Part of a small language model's weights: 26 layers, 11.2M parameters.
MLP neurons of a small language model. Each row is named by its layer, matrix (gate and up: input weights) and neuron, and shows model dimensions 0-127. Each number is 128 + 32 x the weight over its row's rms, rounded and kept within 0 to 255. A neuron's up and down rows have the sign that makes its largest values positive.
Before each neuron's rows, "fires in" lists the words (lower case) most often at its 100 highest values on Wikipedia text that the model never trained on. A number after a token or word is its count.

fires in: "which" 47, "there" 27, "that" 11, "therefore" 4
L19.gate190 [119  84 109 101 118 143 153 163 158 142 120 138 111 113  86 114 150 147 161 139 135 184 131 147 170 127 109 142 148 166  36 128 111 135 132 142 143 166  81 170 201 126 111 100 144 110 131 104 115 115 126  81 182 119 145 186  92 195 107 121  99  78 165 174 110 167  82 163 129 100  91 133 171 150 142 136 149 102 140 123 147 112 174 115 117 119 114  84 112 169 132 193 126 160 101 139 102  94 167 119 137  81 132 162 154 147 107  84 129 123 145 171 111 108 128 175 143 141 127  91 120 149  82 165 109  88 121 123]
L19.up190 [146 150 181 178 107  88 120  72 122  80 111 124 162 166 150  91 152 100 183  94 130 121 118  88  85 140 146 130 160 101 101 133 124 148 137 158 142 103 100 128 172 143  93 141 140 115  89 138 166 107 112 102  87 170 155 133  97  81 168 140 125 110  91 120 124 191 172  79 105 134 135 144 105  73 101 155 153  93 132 135 129 119 136  95 155 144 133 114 141 176 148 119 134  63 126 133 117  68 135 126 185 186  99 168 115 110 137 159 128  44  94 116 119  73 153 141 132 103 163 112 123  75 147 108 141 173 138 140]

fires in: "its" 29, "his" 24, "s" 9, "there" 5
L12.gate158 [ 28 102  81  81 130 140  51 103 128 166 131 128  72  92  77 114  86  71 148 178  93  85 167  85  80 129 144  90 139  83 117 161 126 149 112 171 115 156 141  94 188 103 108 109 166 144 102 101 161 156 139 171 146 170 141 126 160 133 128  94 106 156 103 129  98 109 123 141 130 109 141 113 130 121 122 104 153  85 137 145  72 143  72 118 144 145 129 111 131 142 108 159 162 144 136 152 131 144 204 142 178  67  87 132  96 155 103  96  70 165 192 117 132 127  82 100 119  62 105  93 179 104 189 194 126  92 125 138]
L12.up158 [107 139  69  62 131 126 160  68 122 149 109 108  43  39 169 179  79 154 146  23 160 142 121  86 140 100 104  76 127 105 103 142  94 150 163  81 134 131 186 166 137 127 137  84 134 168 133  84 120  38 154  91 116 161 118 110  94 138  93  89 147 118 141 140 175 143 101 194 131 131 125 131  99 133  88  95 121 174 128  93  84 104 148 103 123 102 119 142 146  99 130 104 139 155  89 112 111 132 163 134 172 117  96 133 167 191 103  84 168  77 152 148 129  90 124  78 123 117 120 125 108 157 115 136 144 161 120 140]

fires in: "final" 10, "third" 10, "first" 10, "original" 9, "fifth" 7, "eventually" 5
L10.gate88 [ 95 144 142 103 123 115 160 129 135 186 152 160 133 140 125 193 121 119 111 121 144 125 109 177 156 103 156 105 133 152 125 132  95 214 103  93 128 150 163 110 104 125 129 154 153 112 112 160 122 160 122 140 131  85  75  95  82 133 134 117 171 164 155  99 118 134 122 116 153 120  82 173 129 108  55 124 128 117 156  81  54 138  91 105 124 125 124 120 136 137 105 183 191 153  87 170  53 175 132 114  88 212  68 105 150 149 182 123  93 170 152 159  94  99  65  81 144 106 149 157 230 152 154 159 127 108 145 163]
L10.up88 [ 89 139 161 101 165  81 155 143 119  49 135 131 134 149 155 134 124 172 110 174 145 147  85 155 177  93 156  54  96 128 142  80  74 111 154 105 112  76 129 157  77 102 145 125 119 152 173 178  52 124 140 113 135 127 141 148 168 155  76  81 154 141 165 120 136 170 133 117 111 137 153 100  87 127 172  98  78 102 139 130  92 143 140  85 128 151 148  92 131  89  72 127 117 120 103 121 152  48  97 223 105 163 131 150 136  75 110 125 150 117 187  48 105 150 171 115 133 144 145 129 126 131 128 170 115 111 188 185]

fires in: "it" 29, "system" 8, "systems" 8, "infrastructure" 6, "municipality" 4
L22.gate333 [105 105 118 140  81 111 132 156 117 132 138 127 161  36 176 164 146 187 114 132 159  90 154 111 133 127 154 187 156  92  73 115 170 136 151  87 103 127  83 176 126  95 117  99  92 177 141 155 101 107 135 118 131 171 120  86 111 118 195 111 108 186 116  43 111 108 192  56  81 141 135 118 115 116 120 178 127 155 102  88 130 117 125  69 160 112 127 124 145 128 114 175 191 143  48 212 132 127 119 160 122 142 132  99 115 143 106  81 169 150 144 132  80 157 168 161 138 102 146 151  60 115 126 126 123 132 107 101]
L22.up333 [137  78 179 122 106 152 100 138 124 154 146 150 168 143 143 125 128 156 160 115 106 163 124 151 179  85 107 173 179  54  87 103 159 121 132  82 103 129 135 114 160 118 125 132  89 137 120 197  85  93 170 115 143 157 145 134 161  98 165 167 158 130 129  82 184 125 175 154  79 161 133 111 164 183 112 148 125 148 167 103 134 171 124 145  83 125  93 165 133 158 116 113 159 153 142 196  87 228 120  98 148 110  95 118 117 129 109 112 183 155 134  87  80 142 114 162 102 117  47 111 165 114  98 132 144 130 139 137]

fires in: "found" 19, "known" 13, "said" 13, "founded" 8, "brown" 7
L4.gate237 [127 154 151 148 119 105  84 104 159  68 104 213 140 121 115 102 132 150 119 137 167 109 156 129  50 120 144 110 177 122 150 140 163 137 142 149  50 147 120 146 122 108 136  64 135 137 195 155 146 154 101  93 161 108 124 132 102 134 100  76  68 108  91 103  96 186 134  25 104  34 167 160 135 108 142 128 105 116 152  44  71 180  96 154 143 130  93 136 132 144 109 126 135 146 158  56 154 128 135 124 103 125 114 114 157 100  97 145  96 139  80 146 107 156 133 134  86 147 203 148 161 140 107 115  84 103 118  93]
L4.up237 [103 101 158 163  77  85  66  86 202  93  62 173 115 131 117  83 153 130 136 120 132 142 186 117  64 198 145 125 165 108 121 131 132 123 122 177 103 100 150 147  78  73 115 126 118 145 164 112 133 129 102 100 152 161  96 113 141 122 128 102  81 156 127 127 109 133 127 100 104  61 193 114 151 121 172 120 136 114 165  55  89 116 143 133  69 128  96 123 145 123 107 113 133 104 168 107 170 105 116 144 110 142 114  94 150 115  61 179  94 115  96  91  90 176 169 170 106 137 167 111 150 125 154 116 112 117 112  85]

fires in: "its" 58, "his" 34, "their" 5
L7.gate85 [ 60  85 145 143 170 146 121  96 176 188 149 106 105  85  75 141 114 118 135 119 127 125 167 134 145 134 117 103 120 111 121  95 130 149  72 126 171 162 125 176 121 126  77 145 161 147 112  99  99 170 148 130 125 142  46 122 154 135 145 140  98 120 133 138 133  81 122 103  70 162 126 114 178 150  79 116 131 151  70 102 120 122 145 108 172  84 177  85 135 147 137  70 137 160 172  98 156  84 152 101 103  75  95 148 144  82 152 111 107 136 129 123 146 168  95 179  74  81  71  87 165  95 137 144 138 123 155  88]
L7.up85 [ 47 135 147 100  92 120 143 113  93 135 130 175  80 129 159 138 124 105 106  89  60  83  70  98 102 186 136 134 138 123  86 172 143 123 136 196 139 126  93 177 112 110 185  87 126 151 163 152 110 131 116 133 104 169 142 132  67 160 136 140  83  92 168 151 109 122 128 159 117 129  99  96 164 110 121 141 101  95 159 148 128  99  65  85 104 131 151  89  62 111 102 120 178 121 128 156  90 135  85  75 175 108 107 154  70 184 101 163  96 169 221  96 118 132 182  98 140 121 179 124 130 134 128 151 126 111 123  94]

fires in: "awards" 13, "award" 13, "awarded" 12, "loss" 10, "daughter" 9, "except" 5
L9.gate234 [101 122 136 143 107  95  82 148  76 164 121 133 193 123 124 132 109  99 128 156 126 117 137 157  76  92 112 113 117 182 149  96  84 123 126 131 190 105 161  81 124 151 101 158 134 101 180  87 146 148 182 122 132 198  49  97 154 114 122 150 114 129 114  92  90 117 136 126 191 121  74 133  78 162 126  52 140 132  96 103  75 115 131 152 128 181 119 122  99  50 138 147 129 137 130 155  81  95 176 134 161 181 147 137 147 111 129 121 148 110 159 130 173 103 109 137  73  60 113  77 124  66  88 128 142 130 120 111]
L9.up234 [133 151 147 161  91 172 110 120 135 118 111 135 142  82  89  87 107 127 161 113 165  98 106 142 124  87 103 157 174  92 133 103 158  96  98 145 164 143 120 142  81  91 123 148 120 142 148 108 134 159 121 127  95 193 104  87 105 180 105 182  60 170 144  91  61 108 156 160 210 135 145 145  77 137  60 124 105  78 168 126 114 143 127 165 172 111 124 125 110  92 105 117 104 170  85 142  77 162 142 105 119 172 142  95 120 137 179 166 123 111 161 111 172 139 107 119 141 116 136  95 125  74  90 130 131 146  86 117]

fires in: "one" 38, "his" 17, "he" 15
L6.gate210 [149 152 167 104 135 149 117 130 136 147  89 104 112 103  37 141 143 103 127 167 159 130 185 116 108 149 182 104  41 154  72 149 128 122 138 163 106 113 104 167 107 101  45 130  90 132 140 153  71 123 130 104 110 121  94 122 135 149 148 128  99 108 142 153 134 115  99 106  91 156 121 173 119 123 172 109 151 165 116 114 193 136 110 198 189 154 128 121 168 114 131 100 117 143  90 119 176 113 102 117 148  92 123 125  88 107 140  77 131 122 138 106 132  88 140 139 187 124  98 102  91 105 125 108 138 146 204 144]
L6.up210 [151 157 179  79 154 140 122 155 161 159 147 131 156 105 103 149 120 108 133  76 142  61 129 151 110 126 149 105 100 140  74 148 146 189 117 103 136  85 128 199 124 119 107 136 115 137 107 157 108  98 121 161 103 129 104 190 127 126 243 131 130  96 120 131 136  82  70  87 130 189 121 134 155 129 116 119 124 114 128 145 155 143  52 197 173  89 158 119 127 177 128  91 148 128 157 109 134 136 121 132 110  79 133 139  77 129 139  85  98 149 166 191 118 154 106  91 199 141 133 110 117 117 161 143 112 108 202 188]

fires in: "association" 14, "a" 9, "because" 9, "promoted" 7, "museum" 6, "that" 5
L19.gate91 [ 86 150 146 132 113  83 130 134 145 181 166  91 103 147 104 185 179 129  87  61 105 170 144  85 105 118 170 170  67 134 167 152  96 155 121  96  88 110 118 126 196 113 164 129  67 154 196 141 178  97 176 107 157 122  98 122  92 173 191  68 130 124 164 112 105 148 113 150 100 140 121 150 116 158 146 153 168 141 119 133 144  89 114 121 109 125  60 100 146 175 176 152 168 122 110 152 102 121 207 164 135 168 135 188 161 134 167  60 117 136 103 110 137  89 116 139 118 138 172 171 131  99 135 154 103 124 113 118]
L19.up91 [ 86 146 137 128  99 149 141 109 181 170 168 116 127 157  93 124 120 165 134 120 100 125 139 158 117  37 200  92 127 117 167 126 159 116 156 170  55  84  98  45  95  91  87 187 141 132 103 161 123 115 132 124 143 129 175 154  84 131 127  96 124 118 176 149 127 128 133 149 176 111 131 110  93 147 113 154 139 156 216  97 143  59 102 128 161 112  69 141 132 143 123  80 151  99 123 156 113 120 185 133 145  74 187 102 193 122 157 106 127 127 196  97 174 101 116 170  96 110  98 140 130 157 152 151 209 107 117  94]

fires in: "which" 96
L4.gate246 [128 149 157 120 119 102 106 195 103 133 124 126 168 101 134 101 100 119 184 171 122 129 132 138 149 129 141 100 116  86 106  92 132  95 133  80 118 166 151 137 130 170  86 105 157 160 149 123 191  97 118 104 157 136 129  79 118 128 162 209 138  67 149 125 122 150 157 119 121 106 152 114  99 157 124 126 127 147 155 130 104 100  74 135 125  85 113  70 122 129 159 118 111 117 120 112  76 166 153  85  95 132 186 183 155 145 191 109  79 130 133 172  76 173 124 188 144 165 137 114 110 107 102 184 150 123 168 135]
L4.up246 [124 110 102 154 112  54 110 110 128 130 114 171 154 204 132 134 161 114 133 186 102 123 168 162 103 118 172 164 145 156 129  83 146 110 120 170 108 124 147 136 139 216 120  81  75 151 184  99 106 118  95 109 178 103 149 110 139 148 102 179 132  68 125 108 161 176 177 199 150 171 170  97 113  93 202 109 162 112  90 141  89 128 139  73  85 193  89 131 137 140 129 115 106 135  93 131 150  53 163 112 140 160  73 120 163 140 171 169 117  85 121 140 151  89  89 119 107 122 100 153 121 116 138  80 131 169 142 143]

fires in: "first" 44, "found" 10, "army" 9, "most" 7, "founded" 6
L4.gate17 [ 93 165 133 139  82 126 156  78 143  85 117 186 221 139 147 143 126 140 116 123 147 132 122 142 153 167  74 186  60 107 186 128  91 127 144 147 110 107 100 110 159  73 183 120 153  59 139  93 108 134 186 156 150 126 126 148 111 143  97 138 150 193 182  84 123 155  85  95 101 102 146 144 153 102  99 158 103 121 117  76 149 105  82 139 129 139 170 112 128 190  88 138 164 100 108 119 143 124 147 138 179 120 174 121 201  49 144 123 158 157  38 106 102 162 138 106 108  66 163 100 173 150 151 167 110 148 128 149]
L4.up17 [120 189 137  68 122 160 148 130  97 149 112 175 181 122 144 129 130 160 119 182 117 120 128 152 177 143  82 170 125  88 114 156  78 164 168  90 109 152  74 162 126 135 205 103 163 103 111 135  84 143 173 170 118 176 118 133 112  91 182 127 174 182 184 108 118 122  99  92 143 124 147 118 159 162 144 154 139 133 147  88 158 139 123 138 173 123  89 159 147 208  58 133 117 125  51 133 156 173 103 126  94 113 134 113 146 102  82 128  40 119  92 115 152 207 164 119 147 108 194 103 181 187  92 190 102 113 167 120]

fires in: "it" 67, "this" 31
L10.gate342 [163 124 135  57 128  86 167 147 137 169  97 161 143 112 153 140 170 132 148 166 133 115  93 101 139  64 180 128 139 136 141 142 112  90 140 108 159 100 150 119 119 108 113 125  93 104  87 117 148 100 171 160 124  83  84 127 119 140  71 102 127 131  90  83 103 132 192  84 121  94 153 163  94  49 105 114 196 109 125  67 136 113 114 143 163 185 134  94 165 133 171 149  95 150 174 152 113 126 141  99 108  85  79 144 101 148 166  75 113 162 133  89 109  86  96 166 146 110 130 118 140  82 186 144 174  92  69 152]
L10.up342 [120 134 190 155 149 124 108 131 116 147 194 184 117 145 111 137  86 125 114 116  90  79 133 171 148  77 177  94 143  91 116 135 103 106 149  89 139  69 154 150 119 107  83  91 104 133 138 125 127 161 110 141 117  95 154 156 141 148 107 173 126 161 114 103 106 139 156  93 121 157 175 165 140 125  70 115 163  64  72 127 127 155 133 146 138 115 123 163 182 111 124 125  92  79 168 207 163  94  97  97 133 134 163 120 121 120 169 129 125 124 149 117  68  61  87 155 167  81 155  57 168 157 127 125  94 148 162 138]

fires in: "it" 79, "total" 5
L16.gate30 [185 109 105 170 145 150 114 162 149 130 123 127 140 135 106 162 101 106 124 128 124  88 136 116 152 137 157 147 170 165 186 159 124  80 133 112 112 155  59 103 176 108 126  97 139 178 144 112 102 127 153 134 152 100 114 174 123 138 228 105 128 145  94 138  99 120 186 109  61  94 127 135 133 136 101 143 140 112 186 130 134 119 193 100 147 147 207 100 143 184 143 118  91  70 109 177 170 120 123 122 156 135  93  70 117 159 216 164 131 142  81  97 118  95 158 178  90 153 109 158 130 145 200 150 157 111 100 130]
L16.up30 [ 67  91  95  98 172 130 139 150 179 126 153  93 149  37 128 121  98 151 210  87 112 104 108 115 110  96 133 148 133 104  76 109 115  99 134 110 174 125  90 119 132  94 129  89  95 135 150 164  99  95  75  98 121  84 130 103  72 123 123 140 139 122 140 165 123 145 188 110 139 138 113 107 163 120 110 122 174 135  62 177 153 159 148 142 114 131 183 129 125 147 117 146 148 161 159 149 152 179  45 104 152 170 100 107  96 113 107 142 125 113 121 183  34 128 142 135 125 120 126 119 168 180 111 107  67 126  81 109]

fires in: "used" 22, "found" 18, "known" 12, "founded" 8, "located" 6, "founding" 4
L7.gate295 [ 96  93 102  97 141  91 173  95 140 127 123 164 138 157 145 137 180 126 127 158 165 120 125 141 167 115  91  89 151 127  99 177 126  77  78 142 131 113 148  92  96 139 141 107 151 186 116 136 129 104 162 127  73 183 142  86 114 111  93 153 155 163 146 102  39 163 115 155 143 141 148  95 121  90 155 101 120  45 132 112 138 150 106 125  92 132 117 140 112 123 120 134 153 153 122 148 209 128 143 117 126 135 103 150 182 104 126 160 135 113  43 144 149 144 174 126 113 142 125 144 166 138  91 148 107 112 127  74]
L7.up295 [ 93 120  80  98  70 102 129  90 127 124 101 223 140 131 168 128 189 155 120 179 185 102 136 110 168 121  61 135 147 116 178 113 151 140  96 127 122 137 113 172 116 150 114 125 115 163  93 178 128 158 197 101  87 108  99 129 132 113 158 125 118 124 108 111 115 131 121  95 183 146 138 149  39 103  77  91  75 137 124 158 123 102 124 173 148 170 112 103 149  91 155 115 161 129 102 130 119 132 179 149 136  84  80  73 171  81  91 148  84 104  57 124 132  92 238 147  86 134 156 137 148 104 120 178 104 158 135 129]

fires in: "to" 47, "did" 10, "town" 5, "does" 5
L7.gate294 [114 143 114  83 157 160 176 109 165 156 115 149 131 128 141 104 163 140 174 163 184 107 166 144 158 176 164 108 185 100 153  79 135 134 111  78 121 123 167 210 163 105 125 157  94 119  95 126 116 126 132 115 141 148 195 117 152 131 116 130  52 140 161 175 148 137 130 189 114 123 124  95 124 157 142  94 159 108 121 139 101 103 123  79 129 110 106 171 115 131 152 140  90 110  95 150 127  32 148  86 161 132 158  63 124 122 118 110 129 116 152 190  99 157 124 164  83 167 138 139 155 156 145  86 156 155 132 101]
L7.up294 [131 168  89 104  86 139 125  69 139 144 116 143 119 128 120  83 121 163 216 174 132 142 109 113 134 201 154 140 151  79 158 117 126 139 134 187 108  64 154 129 118 100  97 186 101 104 118 145  75 149 107 167 101 152 132 141 169 149 188  95  74 150  87 171 157 113  71 152 168 136 165 126 141 187 107 111 161 112 131 165 148 115 112 116 114 129 157 173 102 142 150 102 152 133 145  90  80  84 158  56 159 141 157 103 104  64 138 105 107 138 119 154 105 145  46 127 122 141 142 170 148  95 162 109 150 105 102 124]

fires in: "he" 30, "republican" 18, "elected" 5, "currently" 4
L16.gate122 [113 116 132 136 146  87 130 154 118 156 151  93 146 130 184 114 134 125 101 160 152 101 130  96 134 127 194 131 115  77  85  94 105 143 137 164 141 148 117 125  95 103  96 101 174  73 129  96  79 139 110 166 165 157 137 183 126  95 142 112 137 140 187 153 145 136 166 131  53 155  94 165 105  92 119 199 106 164 214 112 127 129 129 155 146 133 155 116 142 168  83 139 118 139 125 145 140 139 118  91 150  43 176 131 171  38  96  95 118 103  93  67 149  93  72 129 139 135 131  85 141 115 136 175 129 114 108 144]
L16.up122 [214 150 148 111 109 166 166 118 125  81 129  44 111 106 200 160 107 108 119  89 139 130 110 122 232 124 191 134 166 123 145  70 179 132 133 175 147 133 132 159 129  95  84 127 104  89 116 102 110  79 117 133 142 149 124  92 146  87 119 133 142 126 148 117 137 160 122 153  97 131  86 117 130 141 131  81 104 152 190 121 157 116 160 172 160 100 184 123 106  72  99  90  83 172 155 166 123  91 151 177 134  53 113 136 165 118 144 106 137  87 172 133 148 153  88 128 115 119 115 136 138 122 101  84 189 108 139 210]

fires in: "to" 48, "at" 23, "top" 7, "total" 6, "town" 5
L16.gate10 [ 54 204 138 118 139 163 183 122 134  87  97 145 191 108 173  68  67 101 153 142 161 113 132  99 130  73 165  64 127 133 148  86 103 123 119 119 153 144 147 113 154 112 137 120 134 109 101 146  84 123 103 179  82 142 141 100 158 159 147 168 166 100 131 121 133  82 197  94 152 112 122 173 122 137  92 115 131 133 168 129 175 135  60 109 123 163 183 182 126 139 156 154 130 173 127 138 119 161 159 151 122  78 125  49 166 140 167 149  64 146 137 163 110 155 138 177 189 126 125 140 120 118 141 152 152 164 115 123]
L16.up10 [ 76 129 115 100 168 162 122 140 127 138 142 134 128 133 112 124 100 175 166 133 153 140 160 142  91  99 177 112 150 173 129 122 120 120 127 140  72 155 131 132 173 185 135 151 147 122 127 121 136  84 109 182  81  93 164 134 174 121 122 110 158 119 132 109 100 137 103 127 110 166 184 101 115 189 115 143 112 103 150 168 118  62  89 156 160 175  95 154 130 151 202  97 149 108 142 115 175  94 159 102 107 135 184 118 107 100  92 101 101 165  69 140  72 200  94 159 163 135 109 141 173  95 165  62 127  95 116  49]

fires in: "which" 73, "german" 10, "germany" 9, "where" 6
L2.gate91 [159  98 178 113 146 121  84 220 126 112 209 160 171 194 147 171 148 147 193 141 144 178 132 174 160 122 134 171 166 152  75  88  59  98 125 101 134  59  68 199 141 209 122 129  98  78 169 118 136  91 134 136 171  89 128 139  99 111 153 121 175 137  96 109 133 118 183 151 134 177 156 129 165 124 110 121 116  95 159 124  91 164 157 140 122 187 120  97 179 155 142 124 124  96 136 177 143 150 159 134  93 166 118 195 151 108 116 149 146 151 126 103 144 173  75 175 143 106  66 124  97 134  85 129 108 120 116 170]
L2.up91 [134  96 195 108 148 128  98 174 137 127 224 196 131 166 139 167 134 153 149  96 170 187 136 153 116  92 156 130 146 133  92  88  77 100 121 132  86  72 113 182 128 178 149 151 131 130 165 138 147  83 156 160 148 100 157 167  62 115 100 180 167  92  68 150 143 114 167 121 129 137 129 103 132 130  98  75 147 108 179 127  67 137 194 161 114 188 128 109 173 154 139 118  88 128 141 170 116 183 127 188 113 170 126 167 117 142 161 123 194 142 122 107 163  88  70 132 121  88  63 154  83 150 128 107 101 138  88 149]

fires in: "used" 15, "found" 14, "elizabeth" 9, "founded" 6, "famous" 5, "houses" 4
L8.gate271 [ 91 128 144 149 107 117 123  86 156 145  91 113 181 124 128 155 135 174 153  95 210 124  98  98  82 157  92  83  88 119 117 136 133 115 127 140   0 137 116 107 117 120 153  57 126 133 113 147 124 136 106  80 126 116 131  84 169 178 116 135 115 104  39 130  79 137 171  81 104 101 118 168  91 125 108  97  84 126 177 179 159 104 154 122 107  97  99 155 168 172  97 168 102 141  94 117 103 120 199 137  93 167  93 123 167 133  47 133 138 109  64 137 135 143 149 166 106  99 143 163 126 152  90 105 126 144 127 107]
L8.up271 [143 116  93 149  58 115 141  88 186 111 109 108 148 116 126  83 150 156 112  88 169 127 101 127  82 148 117  92  31 112 146 118 135 124 109 132  63 138 160 133 130 140 160 112 176 145 149 129  79 122 129 104 138 132 148 108 207 187 134 156 152 159 111 110  31  84 154 140 141 102 110 164 118 100 136  89  63 171 157 172 163 110 159 106  76 153  87 162 159 130 150 143 111 107  64 111  99  57 176 114 109 146 179 122 181 176  91 156 134  95 107 124 112 141 160 125 121 127 118 160 129  72 114  94  94 122 137 109]

fires in: "he" 49, "held" 14, "hectares" 5
L15.gate311 [105 176 143 127 121 101 141 152 107 108 103  88 100  61 177  61  68 167 143 165 153 107 204 159 167 181 171 130 172 103 116  53 169 156 148 160 150  81  48 135 124 161  51  73 131 142 172 146 131 100 165  63 134 148 148 115  91 103 160 120 108 141 197 129 149 151 148 118  77 112 192 101 123 141  96 112  90 194 166 103 126  85 110 130 123 120 167 138 127 116 130 129 115 139  70 173 146 109 142 160 143 149 152  75 134  83 114  87 109 138 110 149 120  70  99 188 184 107 158 162 180 139 106 153 125 121 107 104]
L15.up311 [107 118 106  47 138 156 159 134 133 134 128 100 128 155 163 123 130 175 141 107 175 106 120 156 154 148 119 161 139 135  96  79 132 108 143 116  97  87 102  88 113 120  75  50 178 126 115 104 127 186 133  59 148 146 167 139  85  98 148 102 171 152 125 115 154 161  70  97  88 131 140  76 117 123 114  96 136 130 120 113 185 117 119  89 162  83 170 119 124 167 138  54 110 128 162 158 141  89  76 157 129 156 129 166  47 136  98  53  87  82 139 138 147 134 133 142 185  85  77 129  97 133 140  54 129 101 124 195]

fires in: "university" 20, "name" 17, "award" 13, "awards" 13, "awarded" 12, "city" 5
L2.gate305 [110 110 157 103 153 174  63 113 131 162 167 104 154 114 102 158 156 184 176 139 173 110 123 162 161 128 110  82 130  71 194  96  64  59  90 125 157 178  96 116 113  98  86 118 136 124 194  70 148 170 160 143 138 195 164 103  59 159 116 142 129  60 164  76 157 101  73 109 187 122 145 155 115 131  97 106  65 103 112 107 135 120  72  88 112 142 117  93 156  77 167 155 124 122 132 141 124 114 131  82 162 101 106 115 121 100 124 156 147 148 103  82 172  92 133  91  86 188  98 139 139  95  68 126 145 141 164  91]
L2.up305 [151 131 173 136  78  83 148 202  71 152 154 137 167  80 143 140 125 130 149 142 145 106 138  85 122 137 107 111 135  69 155  98 141 132 128 120 133 117  74 152 130  98 113 195 156 177  80  99 138 159 195 106 114 115  99  47 118  93 167 125 110 186 124 112 115 154 148 141 112 110 155 105 137  44  87  91 208 159 167  73 125 128 193 174 141 125 163  87 102  84 147 149  80 117  99 146 106 155 230 195 179 116 180  96 176  82 154  87 129 100 130  92 133 151 158  99 104 144 146  88 174 122 124 125 158 133 112 121]

fires in: "her" 23, "it" 21, "michael" 9, "richard" 6, "michigan" 5
L4.gate32 [150 117  55 140 101 131 149 103 192 132 125 139 121 127 109  95 140 133 102 126 152 234 118  87 149 127  72 132 118  84  76 111 139 110 139  47 133 131 130 104 146 142 144 121 174 171  93 125 123 118 125 124 156 169 125 143 154 175  77 169 121 136 140 104 125 113 139 155  73  98 101 141 181 126 119  75 144  83 108 114 108 113 132 138 166 151  98  99 153 102 165 102 195 177 108 127 155 143 135  72 123 130 117 139 131 164 190 129 136 136 171 104 136 193 143 206 167 115 105 119  95 107 181 118 204  87 158 201]
L4.up32 [167 146 137 127 161  88  97 141 140 164 149 119 158  98 136 122 157 156 204 152 126 140 172 155 133 115 112 173 115 108 114 109 104 118 152  93  92  77 153  94 153 122 152 146 162  87  90 108 141 132 146  88 132 114 141 107 184 123 148 111 127  82 180 107  87  66 160  77 127 122 140 148 100 203 103 173  93 100  63  46  86 122  50 138 139 108 133  74 211 130  86  93  78  76 152 139 132 116 104 122 135 110  91  87  86 118 122 109 143  87 142 105 140 139 132 159 150 111 126 101 149  39 129 105 141 126 120 182]

fires in: "these" 23, "they" 20, "there" 17, "following" 10, "himself" 4
L11.gate193 [113 159 142 182 126  77 126 169 128 130 137  80 121 139 133 166 132  96  96 102 114  56 168  99 174 108 109 141 142 147 136  96 154 110  97 134 157 118 149 179 187 106 140 112 164  79 180 109 123 167  90  61 121  85  60 193 130 115 184 115 120  75 111 118  96  89 118 151 128  71 160 137 160 154  97 100 137 110 136 150  84 134 136 167 136  90  87 108 163 173 153 129 119 184 138 205  85 168 156 139 124 203 148 142 146  97  97 138  61 145 161 150  96 117 139 162 156 183 205 166  92 168 136  76 119 111 108 148]
L11.up193 [141 155 169 118 138 163 160  87 133 122  67 196 161 159  94 102  95 122 163 110 135  94  72 152 128 135 140 135 187  82  24 140 126 120  68 142 130 149 108  93  77 126 175  99 121 135 129  69 192 135  92 122 161 132 128 124 109 124 159 112  86 145  77 110 151 104 184 156 143 103  57 137 183  68  25 130 157 121 185 111 115 114  96  98 140  85 163 101 156  98 129 129 144 158 108 124 104  68 128 124  99 166 109 141  99 128 140  66 132 115 112 182  84 124 120 143 140 109  88  91  37 125 146 166 109 105 182 117]

fires in: "a" 63, "after" 12
L14.gate174 [117 134 116 144 188 127 167 155 108 101 140  95 109 152 122 123 143 107 146 193 115 135  97 136  84 170 159 115 158  86  82 121 157 163 112  84 121 114 126 146 142  94 154 117 126 146 172 161 108 101 173 162 130  68  69 183  86 108 134 135 127 151 175 101 175 121 105 187 115 129 150  99 149 125  95 130 113 117 120 138  73 152 114 107 145 135  77 163 165  90 105 134 134 188 123 134 106 156 181 185 192 132 142  68 143 119 162 161 144 148 118 134 103 133  72 112  92 119 174 111 153  71 109 101 180 135 130  65]
L14.up174 [127 152  85 133 117 186 164 135 159  89 171 115  95 121 109  91 127 151 124 140 132 131 128 191 105 177 118  74 116 133 132 115 108 103 146 114 129 111 185 110 127 164 143 167 122 117 166 116 165  59 179 115 166  97 128 166  74 184 152 120 123 112  71 112 148 104 167 128 176 130 130  69 128 106  54 126 153  83 165 150  70  87 145 148 124  86 128 113 108  90  49 121 169  84 114 153 189 153 149 156 149  66 100 146 144 105 123 164 144 107 129 160 148 134 174  79 140 110  86 150 138 131 176 118 170  73 157 122]

fires in: "there" 34, "as" 9, "it" 7, "they" 6, "therefore" 4
L10.gate213 [140 125 106 119 120 126 144 144 112 111 112 200 150  85 115 231 154  96 111 100 151  34 100 149 149  75  83 196 166 159  94 100  99 136 117 141  69 127 152 133 175 115 152 134 165 155 138 177 157  89 136 142  94  98 162 139 107 163 154 114 101 133 118  91 125 143 153 140 145 115 162 165 150 135 119  94 127  90 161 180 142 114  87 128 119  73 151 100 199 162 172 173 107 132 131 180 100 130 108 147 168  69 138 115 161 118 173 105 136 143 129  95 128 105 138 152 152 113 128 149 125 123 152  94 161 135  85 155]
L10.up213 [ 74  97 111 169 129 148 172 104 102 156 137 165 127 176 119 124 121 102 109  98 161  91 154 142 132  81 116 113 121  97  62 141 137 151  96  88 110  98  82 133 189  91 131  94 149  87 144 121 123  84 142  99  87 102 132 155 155 106 134 122 163 142  96 144  78  29 166 180  82 108 165 150 125 121  89 122 119 123 152  64 132 147 105 131 109  38 121 120 113 128 167  89 105 165 108 174 118 158 157 123 139 128 137 161  40 160 106 104  73 156 143 128  57 119 164 146 136 137 149  89 142  99 171  98 115 154 140 148]